{
  "num_attention_heads": 9,
  "num_key_value_heads": 1,
  "hidden_act": "quick_gelu",
  "bias": "all",
  "tie_word_embeddings": false,
  "init_std_down": 0.00265,
  "optimizer": "adamw",
  "beta1": 0.95,
  "decay_shape": "linear",
  "doc_mask": true,
  "train_tokens": 125200000,
  "dataset": "wikipedia_en"
}
MLP neurons of a small language model. Each row is named by its layer, matrix (up: input weights; down: output weights) and neuron, and shows model dimensions 0-127. Each number is 128 + 32 x the weight over its row's rms, rounded and kept within 0 to 255. Numbers have three digits each.
After each neuron's rows, "fires before" lists the tokens most often just after its 100 highest values on Wikipedia text that the model never trained on; "fires after" lists the tokens most often just before its 100 highest values on Wikipedia text that the model never trained on. A number after a token or word is its count.

L12.up86:115124080132142105172125150054149145113133100153119188194112129119145092121074081139159118207174121160158102134109121140147140102150149125132087110147115088210149091107088138135117122219111111101124114096117113106146119159126115095135144164101146144130117099188227087131070116140115133106137103106117061141133181221101156124127079156108114093153138102107111140112119151125088164162167
L12.down86:198148119146114176126130139150124165202158131177140104035177141143138159120145132121096057106107125019142115102144137142127119173131162122111126079132112138117086115084105131129066117138109097113109114175139154104128071105181128171167126113134129052092140142183114167198121125122187148175070094109166173103156107128113097155145161117108132155193069106178119133093128054170113169114101
fires before: "ess" 18, "ect" 11, "en" 8, "u" 7, "e" 6, "p" 6
fires after: " pro" 44, "ro" 18, " ex" 18, "re" 6, "x" 5

L3.up316:137158178151072135134101114173057091123185124155164081172099115113151103189153194131135198136151129157144151125133110135085157180127105151106172139103114109165122111124104117126102213170119114119099099129142141183143089153127145092091148117106144194207125081157141111120198183139094130143051112167121127136162143102130176102100163089149105122145123075160201110083146127138162114104131
L3.down316:147125135137159181126132149129210165155095111066122158130115143135118146096142085133114102121104081108075091136100103076147083073102101135092115070175118111096162144139129132106140104119102107183174117143067086096159158062118144174110169143125130087077143164110139149134086110125146135114245176075148144117118132146166094180191111138149134135165060148125090101161103165118096182105127
fires before: "=" 28, "==" 12, "===" 5, "-" 5, "The" 5
fires after: "\n" 91

L3.up402:167144145171125168156115085147108178155226143096157104104181066113138060114112132181103146145121135092152083134155044107159196157068132108112140133127126092114157097084149132125100137119177160133150099155063131130136136194099069143092110110133139110194147088188164127115127109079084071063096087148161112126176108171094114085150158188134116127151137063177161143125111126135111089038171
L3.down402:100118189126089172117077141116142181130099088142148129128128100169140159084106109190078141104103114109138174124159138042145138129121106140094106151174196125082195082134118133129118145125191139154111147118112127123160114116076108156126162126184108107084188116147146121098100122132159161082168127181127116177097146111145116195146062131062096144165152140082147176095110107085066136101160
fires before: "=" 35, "==" 13, "P" 8, "S" 6
fires after: "\n" 98

L12.up292:103120080148138123166100112087049100137088075116131106158116049100109088129134145175119102117128075109139191069086104105167130074102122114119111174076124123109131153101109115125132151128135090087162117170149108175059094110196112137121098145135145041182154155161156187137164140079117135117140134212093147130104129131115140186105094100079119170163160130124099125103096160151061159165095
L12.down292:179115145144102149105147168235180066116094099164104152081117060148134048108110119104151081119098062141126106126080138150141097103142129147157097116098075111111119159100234134134129103162138193155120152158176103155138136108160108141127187101152191117148108125128118146133222136117125141103170181144151088150161173151173109125140085173122127122206130113087180139125075153134082163140110
fires before: "t" 39, "v" 9, "j" 9, "x" 4, "c" 4, "d" 4
fires after: "p" 31, " P" 7, "r" 7, "em" 5, " a" 5

L12.up446:178147084155150112102158138067101117136118128093155112167088129171165152125028134141161154147168178132148091151104086141111202172181179132113087132126164154117043177135127123128125153105105154120129082158069153162103118114165091152072088126154156168089197128108177172131184128107139076134113152190110153149097110127083154154107146158140112141181088112100069071144100120126125179110142
L12.down446:135101149118153120116191131098102138148055155135129070134134110097185146071115147167120089141150106160148149109114127082160151125149095107102161163130084106083124123180130117108121135102150099198073129189115126132093119140172097146121122114098142168128089157150111158100092151150133140120146103078125086170111146136069103139153066124144122109115126164116184146129121090129122150146143
fires before: "s" 34, "e" 18, "it" 10, "." 6
fires after: " p" 22, "l" 19, " c" 16, "c" 7, " d" 7, " " 5

L12.up83:126168121156162147123089121108093148157138102158122155153140140110078171175120089158095137152125075104116191143092127125090182102132148045132063137083102110174089160133082127113088101146145096129117084123148084119113134148098121193054151157100136104175152155095144091097103143190145114092149156183145113108112101105114188097157127155134135104192167095139081196111209107148075150171148
L12.down83:118135119133152129163111082114108165167081151119185142143132152127123120113138106142179144134133136182081067180121120024180093100134144162076104135154100119074123238106168074139126166165110125135091129132158155140146115106154144130165096090178059133113079107111114116128100091168074154150097121116114154109153157128127135150122152196113107163026111131093086169123141135112123083122129
fires before: "le" 19, "d" 12, "on" 11, "l" 7, "our" 7, "a" 6
fires after: " " 53, " c" 36

L12.up15:089071089126117152142113096138074135118147154139138130159124112084115161124129105120167102085157151097109131127082191097194161164141179121089134152148095118096094099079128221068107193199168132132170130154159141097149149175168132146147116124144101137116112131149138171200083113081154112157108151162106074156096142181111174114130169099111059170129109151097123088143132163126133169180123
L12.down15:144148172109100133139171095084167170147197134115166172080104104174182076124132150213110134132118060101119117129124118164120144163143103111175079158062126135133135101109088144097180090103100157157142080140078122109074087136124130113116149156120087151157094102073173150028139126153193100130139154079098104143109146150139113161185143135145139178070092076146057110142143092141128128083157
fires before: "al" 36, "ess" 6, "m" 5, "v" 4, "g" 4
fires after: "ust" 15, "at" 12, " R" 12, "our" 8, "ct" 6, "a" 5

L10.up492:146170077194104130109097086143097158119124112115123165139138101106138105111124128104084092158170119124199135143142116100114180138131134114117125143089131117108157084096145150162071075141142065121215083138151102060098196140162142127083105162196116146098172149148149133085198123171087109132170066182123152190129093120152115137191127143131104101131193145123107081109138118149080161146187
L10.down492:154152111155065074149144089114154154147122114140175097103180090127155129130140149090130111153153159140155119138157037094165171143058171132156124096135149093166092090151102160180068165110140151164144071139129141147136097134188132112059107190105158184091184123111136128116123161147130135111180068153158129145101171081165131127207125096107099126185145108128107144107138038132084110121063
fires before: "e" 25, "t" 12, "ter" 7, "==" 7
fires after: " f" 27, " m" 18, "\n" 13, " b" 9, "p" 7

L5.up675:117149145138126141117153114122185219135151151163133158154179088133158138140127081165051129129161124112172125114176121107140190120137107124112114171142056110138108090071098113072123156157137141065158129183105164154093179177167049150081080155150127163130158187156144126063171114134138114064130102176159144108126110131094115109151104118120123134121146128121130129113127120149107165127151
L5.down675:147149085109092140081117105096110103087103190125180113134116072156108090128127119211117122151093108074148119053126118138129135118170179097150083076136102175165147167079113095071095128102096155122137130161114124167098114145153095145120080090098109166132127149123140153162203113202158120152167090159153105142126078142135103145148121136099128136116106164107138152101103091163101146184153
fires before: "|---|---" 22, ":" 10, "u" 7, " |" 7, "o" 7, "|---" 7
fires after: " " 31, "|---|---" 27, " |" 12, "ed" 10, "\n" 8, "-" 4

L12.up577:131125171168119149102087146070093148106137110092177109151110109176124121098097130137123144155159143073139125146097133155138099087193164129121130130175117078143159140103102124141069167102158088070121118132114118117132066136152111082102113111127114110198135117137161092135118104166103119185028137179122119150147152147117099119144080150172119135099165066094167197135143170146136121136137
L12.down577:133120129092145133119201116129136150120090078164182123082117157120140107120130111101079111130140123143044053132149163150140105105117152139081130149076141112093109167172155139188118139093167088125127154138129146142105169133103138138201148078144145072104134126161109117106076153111209093094110121156066108121126125080170131133105227151097089128152105063150080128146174138151102125117114
fires before: "ter" 29, "f" 8, "m" 6, "v" 5, "er" 5
fires after: " a" 41, " P" 11, " p" 10, " to" 7, " " 5, " pro" 5

L3.up65:139100095145161146152185153120055183137098152097127189136091138164198106206106139126157146128118105105166080042114101140123130110181164118053104132113112136163120050117102111169102166126119096120153140115126141117102170123138105077161111173137128193162119087161148139168118112078118094126143115111070160144169134136104127090145197078070135079088084141158120170106154172130060151133150
L3.down65:092177165088103119171120119077131141128150164139113161170164104144152133193136144122139137139172065116106183088111089141140164064111091112109137154094113097081094104089128120094079119117175080110139135106112124107142117144084113135057134136135088142115152127119156072134182164103155056094171165140092138145145134120130142159094183113145086185098140115122141098129176107102132127177104
fires before: "I" 14, "==" 14, "===" 10, "A" 6, "The" 6
fires after: "\n" 76, " in" 4

L3.up630:127115152182153165073089104095138161096140152105165178145132108134119106157128111170149134145137132136150105124172129126136121110161090128145096194116096125130154134112105119139074144159137168085155136094078122154147117161210100097113035113153166117132156166161159057089114124116137097094098123099122189110185145144095174119104110118116108183119168063154110153113151127134139164096169
L3.down630:151097114057108119091053117168170069127120164139108153116128151131122109080126101203128098172159148120147113137144085135104184080068177146159166128164073162112119121134099097143116181088165141093185182203139156121145111116128079079114101160080121160135144075121169101098101114128156149122130146120173140160109136115139189079124144121079141116099134149136196139091138190103131137108153
fires before: "|---|---" 43, "|" 11, "|---" 10
fires after: "|---|---" 44, "\n" 20, "-" 7

L8.up561:119056099118091125119135168083116165168132138058115148154162080097128108122145141128166176130172112079131171099132141063152146106136153138087155184098127147164133093121086102129165122120211122167085140143077127087129190170132072115137116177084105123174159146174142154178077124088174138119132086128143177123120152181122124153163171158098181142062113116090098125138108145100109121109107
L8.down561:174195140132143145192154102096134097140159172145139176122163135180128145119112165083169120160087163119104048170097147116104116151153119119141148063104114146113154185118120125074120141093145097095065141117072170117207145074068177110108190081148114152110136126102051084151123071101116151161127076061127116128108151152093098126131036112100159130142143138188150155066104200166172180106135
fires before: "d" 19, "y" 12, "ch" 9, " m" 7, "ab" 4
fires after: " ch" 16, "am" 14, "a" 10, " Ch" 9, "h" 7, " s" 5

L3.up308:162121122176154150106140110081063239160163130088118101211152052129152130129126138150190151146128078159154167156156108079146159132161122121091103134106106124133073104137109134125113179155129179126118104164077127126141156208157054132076127161136133154176150145135153099105144153116123124100103114163182083150176147139109103150139106162112106129128130094115128166131126117152080104123127
L3.down308:137139127109078147108148130137134126093154109142119151135109123127146114152150098198124147072111108132148081052126176066138133109160156164098074135122155147168145162121157081091129087118139173107045122132148084143099145135202108160059116111138147146118157074071146111082108159139136144135173140164174127175093132139113139115108109143086134157116084201117155188124164190181119181091114
fires before: "==" 18, ":" 16, "===" 9, "-" 5, "A" 4, "=" 4
fires after: "\n" 55, "ed" 13, " by" 5, " " 4

L4.up278:182153147203099154169088098080133187134161146084115173183140107119195102176124134166097153155135178128176102144149083097140174166166123153073133158095101124150088050128102135115131146146118117058132120114103137135084156122141073113130084101154085125152158112169104111136147135059093106092121095173172141159200160135060129109118125155102098147102140090143154117127171125143149149113197
L4.down278:147121104182141178140120144160091095108123101127127135153147089136128124064129097109183130144072129093164074160153091123099138171158142154092214125139105125169119126152032117079112127173197108065096081142129156112085131115158136090027176102107167084154140091113122177177118120127142123125132079137158197162162162106090133152137109099120122157115106092111119102064139179131139157075122
fires before: "|---|---" 34, "|" 26, "|---" 14
fires after: "|---|---" 54, "\n" 30, " " 9, "$" 5

L6.up15:112117089137157148193162102127116120195134162077147133158141114108143101149142073116102166183115086065152146121136116149102187114176185095131106172118097112079157112125042131114148150137199149150149145164114180139096115144099151152145108157102071066181141131172108136130069116108112060106140110149128175127121103182125128066138129144138159103093100097159095170179133146141120116120129
L6.down15:136107157144138107157130131075148154167142121134091076098063138122139103140173107114130143158116120083148091103137125135055140140121101075118134144126131149106132117147093131102204117146151125128133163143187183154149144144116148164018110111151086087104118093093182129087053130125119077112124125140205113137169153135119151108192194112128095195109129143106156111093145234098113117147135
fires before: "." 13, "8" 9, "5" 8, ";" 8, "20" 6, "7" 6
fires after: " |" 20, ";" 13, "–" 12, " a" 7, "." 7, " the" 5

L4.up617:138122080151187126164176152102095200095214153106110116159156104125158109199127113117121150146151111021190153089107128164164128114156195136143119135141108082120088095091131089148111142131136124100135097149070161105109163119147040134055110126115120139129142118201148113103151152121133089085141148097150170137183118147081133091147134122104179053121146085196128114135141146145140134151190
L4.down617:115175110116150114171103160074100107125147157112123153162173194170165132182117111129100101139133096095107219113093169102089112109121136113149162092124099118188111079138087113148113144111124112156118139137116157071162097128148113102044155155102060113102102107141148112124109140155151128134140147124120150129161122135129151137178117108204174145083146101140120124112134207116155102161147
fires before: "7" 17, "8" 15, "9" 13, "6" 7, "1" 7, "5" 7
fires after: " (" 37, " |" 17, "|" 16, "\n" 7, "," 4, ";" 4

L3.up667:124123113133086128149134149079055170118137138068162130127097069151136112147095129149085131114181173103191176098118107094125154119112106143103125161084099096139142115153109164114107154134155128126163112155095128127178171179142135101130083100157082117175194152101139170172116153110131123190112101162071183167160084141109173146184160169088153065078137166096071129060133104140155186118138
L3.down667:096163177112090113167112186090090137105166170086172097123122108186134137107101175151120130134146114099173151093144111104135153108098114128112176120112074117096103131143114136135111149121160135125140126170076169136131175174129171131067077107135119131154168139087094182171081132113184115143094104156076114164133093121104168087140154148111157099082148209139098107111136149159184125112114
fires before: "e" 42, "id" 11, "el" 7, "i" 6, "en" 5, "or" 4
fires after: " h" 26, " D" 14, " f" 9, " g" 8, " w" 5

L8.up307:044134138172124150123112061095138190113136147167177108116129065133116171094144087153057130110085138124146118153152112078149175086161153109086142170191098104127102097093096160124146117110193139102136079130126114165173138195178149119066094111162125108109116189197125083131194117112121112124080116141168133100119152136090160116141194152113109161119137187089132122082143153139123123154132
L8.down307:073170159099143097172081087099080129151203106155124101094115075130105123151078134138119174170149099140143142101107126130111165120117160128109071063119109106106112176136163161117144151138177148068148109129147194135109135121150160100065068118099121099126204165130175137159204154107093176132106106121074110106103140124180137119143149169113155151150098145112117186091058174112117084086126
fires before: "le" 23, "al" 10, "am" 7, "e" 6, "f" 5, "iv" 5
fires after: " T" 25, " R" 21, " re" 9, " P" 7, " S" 7, " W" 5

L12.up353:152173084154197100129110118088150110125134150134102141162088112164171110114112128114084119103171125098132148068116088127110156147154165153121074137098078122153086086179117166094176194129126115160064145141131154132046142130124138133086118126053058126095190152172152179093118199119142138158170146184118186122172113135116063130152102132127114122090108118138201154078131163175138126168176
L12.down353:064130217125185117132099096184140123142156147109147163123142101084132104133179120109117146109124119147157091187083121067182049113070109147154100194093102125113139226142134129178185115065158152074099128146138149119107110102065142096129081142102173135120131088108129155100118175137170136097106147130157147137090192129117071143057161146133064122135178137133121146162119142148126127109087
fires before: "9" 18, "8" 17, "7" 12, "ce" 7, "6" 7
fires after: "," 46, " s" 11, "1" 10, " (" 6, " 1" 5, " S" 4

L9.up701:123092091110131175102159130109106136166160156103149103155184038136096135111186108143114123184076107133149126124132138081157128104152150113137107094162114132144122065116139129153153106126184121117129091156082099090131144147135119106101172095082096077113158198138104082105166195092131133178116100098121109148179116132080075110156142144147114121185137192182097087137147153107124144110168
L9.down701:083153099089161069106108213156057162132130135175169107136173158151111121096149128170209143100128151111112121098114079166104135125176107125089095145121101146136131133114147160088121116122122162128161108115134130129128115123123110185130123102139091087129119113098179136134145094136119195145183132104159188085140106104110145177118050144182157092142094086188086111136074163108111141145128
fires before: "er" 21, "l" 15, "ed" 8, "al" 7, "ce" 6
fires after: " f" 42, "u" 21, " w" 9, " k" 6, " S" 5

L6.up120:185064125129111142084108134136124106120169189129112137192150126143170096141093086130124197195136170071165105081121094122118146070153183125115098179128130049177094134126140150092157129126119086128119103163073179064145216157174088097055112109092146095136133137148133126147084101137138093164153118105165161125107147152135070090188196164066111107103150135159108100148184139120138149078138
L6.down120:236090129150116128162140200095123096169171123176091114165158171134111127118211136173155103143145161119129123063103150048157115120111118118091077215091145134166110151126134146109152164160090143102135112143160085121110091150101134127102130087154113106131170088126162124148182082121100097136140139093122117104120107091158105141110116173116127152080140145179122076161141124142177129213118
fires before: " |" 21, "0" 19, "." 15, "es" 5
fires after: "|" 41, "," 15, " the" 12, " 1" 4

L9.up529:154110098094102150101107127098147129178168059172102119093165135157148077120098138154126144129122146142218036138134089119132168107096189076109105080165102110159051102101091124142122126115154156137106063173164181094149120081104085109108189116151108110132118228085136125172138164164083151086112093148112104196118089151123123098169153120115150139104126135181136185128145129103087110101125
L9.down529:133101055106156118146135175161150128093084163097135156201118112074105135143159115124087098172126122133081121075121165123107092169140112060081193157112151104123176161145149127128189138094106157117107201132135103138125101174080147155119113109180121161087125070140115117132181169172188138150162137128148148089146168117107086137090142142147108165127119091080063148136053156091145183149129
fires before: " |" 18, "er" 12, ")" 11, "6" 7, "3" 6, "2" 6
fires after: " 19" 19, " C" 15, "20" 12, "19" 10, "l" 9, "9" 7

L10.up53:071118123146124147101099115146156117181136105034085123128116114121186170153091116089081131168149087115158143070129144147161126116133116110088095168106120150124099143106138147113148148118156099097120130125123155163126117159139224149092079143145158088141173185117164127099227143137094129097147085201134135186100157115136128182133077119094123083135109127124106094142159170121058107126133
L10.down53:181074099099144087155062159176125134116157123138148120144077130121089114089103113117179091118065095120095180144169119199078089136137137100152124121037194137127123106168102100159178060170078134106132106149163131131134130083142060160193085155182127123135136077119151161111117054155168088145209148152114175077139095143209129148139175156120139118181127109108173133099109099110117121121091
fires before: "ot" 16, "her" 15, ")" 11, "el" 10, "t" 6
fires after: " f" 48, " o" 18, " m" 11, " v" 7, "r" 6

L12.up716:161063118155175185122111142130124167208133122148143125177165106180153144170114091159143124158103126130135180155118142110102139126134176084106081075123101090168152108114103139085119095152163131118147135139077070083096190122102166150081160148140127146169123178090130088105150133096087169148113089137127172105152111100038132079151066163152133075132091130150113072115152131102098185172129
L12.down716:099113151114140118075134181118115115115137108172101170135175184146126133139132103128129172114127120152149180186122125095143125144117180152080123136185047140076121172116152124122147120142104188107147148115176090114074170156162069151050174151173141170078109109095102080147075195130130127074119109175120099095110121027117159119142156150126089109107149097181108114152109105142182123102168
fires before: "le" 12, "l" 11, "ord" 9, "er" 8, "a" 6, "p" 6
fires after: " c" 35, " con" 20, "c" 18, " s" 8, " d" 7, " C" 5

L3.up30:156073078164147096109093117110061149148110116105136121161101054166125129166102088109089116132209181143117143160093072167123177110181170081093106156098124084150113169111094202166097158140102150116115071159117167158137189178142086124089107116122080126168140119127182135114099117109105102120072127192131163098139127119085129159123144147128156129135174175106073200148125151101119178057138
L3.down30:085091127158164121049150156142138158132103186166146085047083169137110166124099086139144116124084137104145111094151226164117085106119079143100056134176205094212123176101137139106085085158128168154127085079138110100101162120132121068149180128158083135103120089102143140121110114205131167171173098168152120148125126127139120133128143140089158053172109138115097125172114135128186156098118
fires before: "e" 39, "w" 7, "us" 6, "er" 4, "a" 4
fires after: " h" 41, " b" 13, " d" 11, " c" 8, " p" 6, "ec" 4

L12.up80:149122073156174085124114117066107145152118147088139161159070167149174064118099112187121099137110146082158092128124111099138154107181175131050108163102149166116144123107125117132126156070113120150147116108066059166118098119213141137093075120137123100080094118218188116111157153123119079126123112131155119144150147149114083134157154174121069147111183079142141166163108143143108104108191
L12.down80:133148120087129111146149143147084140135116129162112077098120069113182138104110114078166128161144162150083105125128153155071112133130135158164099102112119122099141050160101140115092134153159163134142126221192200133171114089197112154091098091135108086135156136121099191149145105114189152177152138119090173069193098184147153136110079120095153137099022134120104101130125120150088151144103
fires before: "her" 13, "ect" 12, "u" 11, "id" 10, "e" 7, "uc" 7
fires after: " pro" 64, " o" 15, "ro" 7

L4.up632:128115090129150114211094098091168202159162165131137169143147126132150102142076136166117198128136108132162159066127111125129152135114143131106117165071084095139095068138085159114132154124105087064126092105075109062103150148133065128131107177104086164143138132165178145147108086048140098163125137151153113213209114155052196118139126134116087111116113114142183123086163141103092146120124
L4.down632:170142089121168088135124118145130144100144107123166184122138106161142138105116109157112174119167154054125133175134130133191094140148093149103090194130080129158102136167076131172100146140143091128073120095094124089074147138148127139057126053095146166141111090160171155104115157134054123143099069109150150088112133154113123145123081133135199102146117091138159100146145167168137142102157
fires before: "9" 17, "p" 16, "8" 14, "7" 12, "m" 10, "1" 7
fires after: "," 63, "in" 5

L3.up720:160120130172112190164080113133088154116101119125106120182085074154093145156172149093158129190160123135118094135117079095134130077173144128070152147133156165127152105090157105160094173125170116107176094152132085120132160122115148103166145149134100131157114130146135158128097099117077080128083037050127117139117143115021139129099137159120152105107151107109094169116198110122081130103212
L3.down720:114139116183128156178149158150165118128147110084076169136098094095135139116140147155137154085077107062131127156100103125164173158149098171109140147056163080137112179141136106174092102107141147120124095091147094157114144098183120122131077122098158110103123071096189129076069160159151140120117145123103161157165131147132134126134101159097095123098131108081148126183189060137162199184133
fires before: "|" 13, "===" 12, "I" 12, "==" 8, "A" 5, "The" 5
fires after: "\n" 99

L12.up269:123125158133120124171151102143115118075129097106151127143110077130113123094158157118105194183176115163134121117072103070149159157138108116167136169105160184096167107140139151144104078084165147118158083084097169152133149074166140124108087150183135167158143158128127196145143084135107098169123054114089173124168169158131123151170153167083174135138100073080077111093170128111084115126152
L12.down269:110105156145137071135089170116129106132172107150168087055117155126166123136156148128157091130124152129133146112155101076045107112117128151159076094196101099164121130159172155127076110104120195111120119161193116102122134169199115114124077081055095154131114088108125164114113134103120132123112126115130131128166103171155154129083117191221122103113152075097142147202104115156142117187106
fires before: "e" 20, "es" 18, "t" 15, "ing" 11, "em" 8, "ial" 7
fires after: " m" 22, "an" 17, " f" 16, "h" 8, "in" 7

L10.up149:119080105188152118149105125105138145127110126119186140151156089169102116137125129155114128098101122085139120080151150075150148103185176126132102102177122133185132130110132125115109152113142092067093164098158133067166073192185171144129078132165094126148069139124152147222209111112123139146097132137114116096113142146146144135150122142158132137079083083110112132075166143125178116102120
L10.down149:118121135124165139121153155104112107170110106114123046097189136086154152159139063084101160121051151105096127148128145142179120171163110152095160087069137145120134119098130159172145052118096119120175098147093120128141197099130161165139128162118148113077140136151125088105076165132125158132141152143099096067130157109092132105181203139137125095107113164152107107148147144107065109151165
fires before: "ter" 14, " 1" 12, "le" 11, "ul" 9, "m" 6, "f" 6
fires after: "o" 35, " a" 17, "e" 11, "om" 6, " P" 6, "P" 4

L12.up599:198105155124132149135182098078153154095095071133148150157133147132142138125155102137148129150119175083162128129140073088179130160145144099115162186143085117160106094068101159167096209133133121146117155124137090146149154126166154098089124139150140117141110135148160126189178153097137128100124054114113119134127149119032080162153168168117031142176122164065173149119149138111105131122130
L12.down599:072168132145114139108150098222108118109147092136133146135153103129135073124109127131112066167098155152135179110121123164119096145129102129125158079116186135075157161085113128088105117112096138144175150124133123152158122123061107113084040156158124035107159169112108176161122118145133178126129135118073154136188087095164158141167102100108208199134103144180076117093149136131139150171141
fires before: "am" 35, "le" 28, "x" 9, "ac" 7, "e" 4
fires after: " t" 51, " T" 15, " wh" 12, "t" 6, "er" 5

L12.up60:172170142147155124119149174104138137123152091113131120125095130181113175148126136146155108146142087090134147171103170112141166083184184129147129183021096079110112152072076148122121130105158123084101098153113136149078194165141116129087090110175094083176113158137179169142171145157111133158077139115137202168172108175161155112134143116080063086087154125164149084121126110148131186126213
L12.down60:072062134055131134151117155151126133119092085145136114149113135130072142135117116080086116149123089189149104143150158138140105143156122126137131145116138158067141101129097107162153101089137126165113197114150115142075167180149119179165109167115163165143119093119102143140131102133178141100077120185080133086128095196157089129102129036101140111179095116126159160161081079094147174105029
fires before: "er" 26, "m" 17, "t" 15, "her" 10, "ist" 4
fires after: " f" 26, " l" 24, "r" 18, " F" 12, " w" 6, " b" 6

L12.up389:130155121112174174153105172108079092103152107195146160165149159137157138171111137145128118154190087145110153111141114103115096102151136155116060140134118137131139116126104097091140098126131107124127138176092152158097191130161071097111135115149098124169173175113171160215184129078115096134134094140103173125133115147082184164123184190105150155152126103101129089078103119074124154188162
L12.down389:114066116160160119139088100185109180116091104106078139149120115145090140186154149125135128124105154045098160100124113124177123168116150142184123081187101138094072104119112135139150124156159170124095172102172123126150120109150128080086135141145154063136173108138089149181197085142132176127185156177080174124189143158111129139088098084131208120168127130070131151136174166112111115157083
fires before: "m" 45, "l" 8, "ion" 7, "od" 5, "ol" 4, "ip" 4
fires after: " f" 33, " F" 25, "et" 11, "r" 6, "at" 5, "an" 4

L8.up754:153068141118109165147048145164152137098096145143122153146167144101110083109071119077106148146175100145058120054119127140080129115177179129114166185157119091120123154136093103129142177163177147111116124181139159089166183155146094126141132123040151134130109140109144140143106147149074104078124064051150187166136146163159167117131172109109143088153087151131133127103131135088128131119122
L8.down754:120186156156121154123145100162098152145169094088146103141142118098121122112129049187072113146135126150152140187138164120181144175071143158079124122163145120156094086151167150089125114044142140088127089108107158161095068093173162165105130124136170112098136169068167078079093091100141130138096134141089149087146130158091124104176138161189158143101179107163145129100101156158115148116146
fires before: " |" 25, "ue" 13, "0" 9, "1" 6, "7" 5, "6" 5
fires after: " 19" 34, "e" 16, " 200" 9, "|" 7, " 201" 6, " 1" 5

L12.up144:165078155190162120126074171073159153085146103143136176066134084123113127154116117174120145154156050143168169160123129081092171160149157107104111123137054115183071102105182146132107103159119126123124179140112100153182184150120105133079142173109145102113132189112128126141203132137106151125149148077145170167131143122124168096184114140062085132099107110132127142160161146095124183134164
L12.down144:140170104134101155153189145101098142128097055153130108128132147155150162152163145066164124154067137174111148099156100162106144072114174136119105167145112148151143129094117120163194127034141112146093155112102120154138111095142116170115090074144116141099104103122156146113149202190134129128173130093138146125104130082147115124128082131152138153085070114140082102119092139158116115081096
fires before: "5" 11, "o" 10, "0" 9, "2" 9, "7" 8, "1" 8
fires after: "20" 28, " 19" 21, "19" 17, " in" 16, "2" 9

L5.up249:170028154121170146102149085111139172150091113162148138119177132152118101089117196158061133144081181120146111129147132114150124129123124124125113163121053162187070107138141169125094107128121077131145068122128206063144159122156105183150091160117171138129101211089139169146077123123147114139121149099113152139156126137142129139149149029112102093110105143124162139167124118133094065049129
L5.down249:167189035172108134161184206107151082150132148090087149113101174109118101185152118134186079121131107086124157064098090142100152109182130133151148118119140132120140136072097129123131164126131158142134195126135087147113089092135151122098153079081082151126143119139194102072187137124104151076116113142143148162124072123111161111173106169146094210124155092129039158093136143106148181188134
fires before: " |" 70, "." 5
fires after: " 1" 24, " 3" 11, " 5" 9, "1" 8, " 2" 8, "9" 6

L4.up664:141107156151159123146110134120159149224149129119168159146149088171163072118096105121110230181127081066159099129142047076121153150129157094085110129121148098144117125131131129141137132164145075136136099136065146087103136134140055174103105108154139175145131123151139170161089111096146033104107155152152158183144106181117100087186153158122146152099102119126148114151166145131139136082107
L4.down664:125089096106092099072082171110078104145159120201102117170110090188116046142136144173100150143102175061111049131132094128127121132131104086105135182137156117149079074175112128098130143114147137131107084170093126063137170152133123156075151140128141122147176157153121158124091110140141093158109134153122096139176132138133103107110126130084118160178147163143147116130132178111154191090095
fires before: " |" 24, "0" 22, ";" 7, "20" 6, "," 5, "\n" 4
fires after: "," 19, "–" 14, "." 9, "5" 8, "20" 7, " 20" 7

L12.up300:107147167164159135090049105121128170168198097141144078115120152170108087120116146172105192156172098081131205127146114145138174091113115100132096161127116134129169122098168124091105160122115159128161102110127140145096117152157121175059170199186163112175139125148104131099154144089103117135102124157103164116170127120146172070111166126096109129166165061175072109113135115088066139150098
L12.down300:117077161122146142140133156211156135132103164114096123079183055138097092167136098122142124101154100161135138123155146157170095160149116092134095130111110077116142084128090139149096128096134080156098152141109148124149087187153152102118172173089171104130144059104127117104087072115213172076120143189121141070160113141141136121047132105130152123210129089161107136176128165105124130129121
fires before: "v" 24, "d" 12, "f" 9, "p" 8, "g" 7
fires after: "p" 18, " p" 15, " P" 14, "t" 8, " t" 4, " d" 4

L6.up128:122189097129133137082206154174048148086109105139117158135090129155137169171130143135145171111193143148133057147106071080114105125146140118118117134134124133178089125106081100146106133113146130085124149170111099117137183097183061139148119134205126141125104130161111132111148079167069089089117137117116156109125203215074147151153117144035121089098109131122132153093167127110080124129170
L6.down128:048086190117080139169132162123165172185114142080128099092173160040087101090099086069154079137085145107138163127163135139133149138174084151086127150164146105134128113141181132115190127137117112183126070106144122131160098081136153130123109106155084104150106107104166107121114139160133143084158081157168171179104088046075124132137118148209081136152175135146118113120144079132117099058127
fires before: "\n" 16, "==" 11, ":" 10, "The" 8, " " 6, "===" 5
fires after: "\n" 42, "ed" 10, "==" 6, "." 5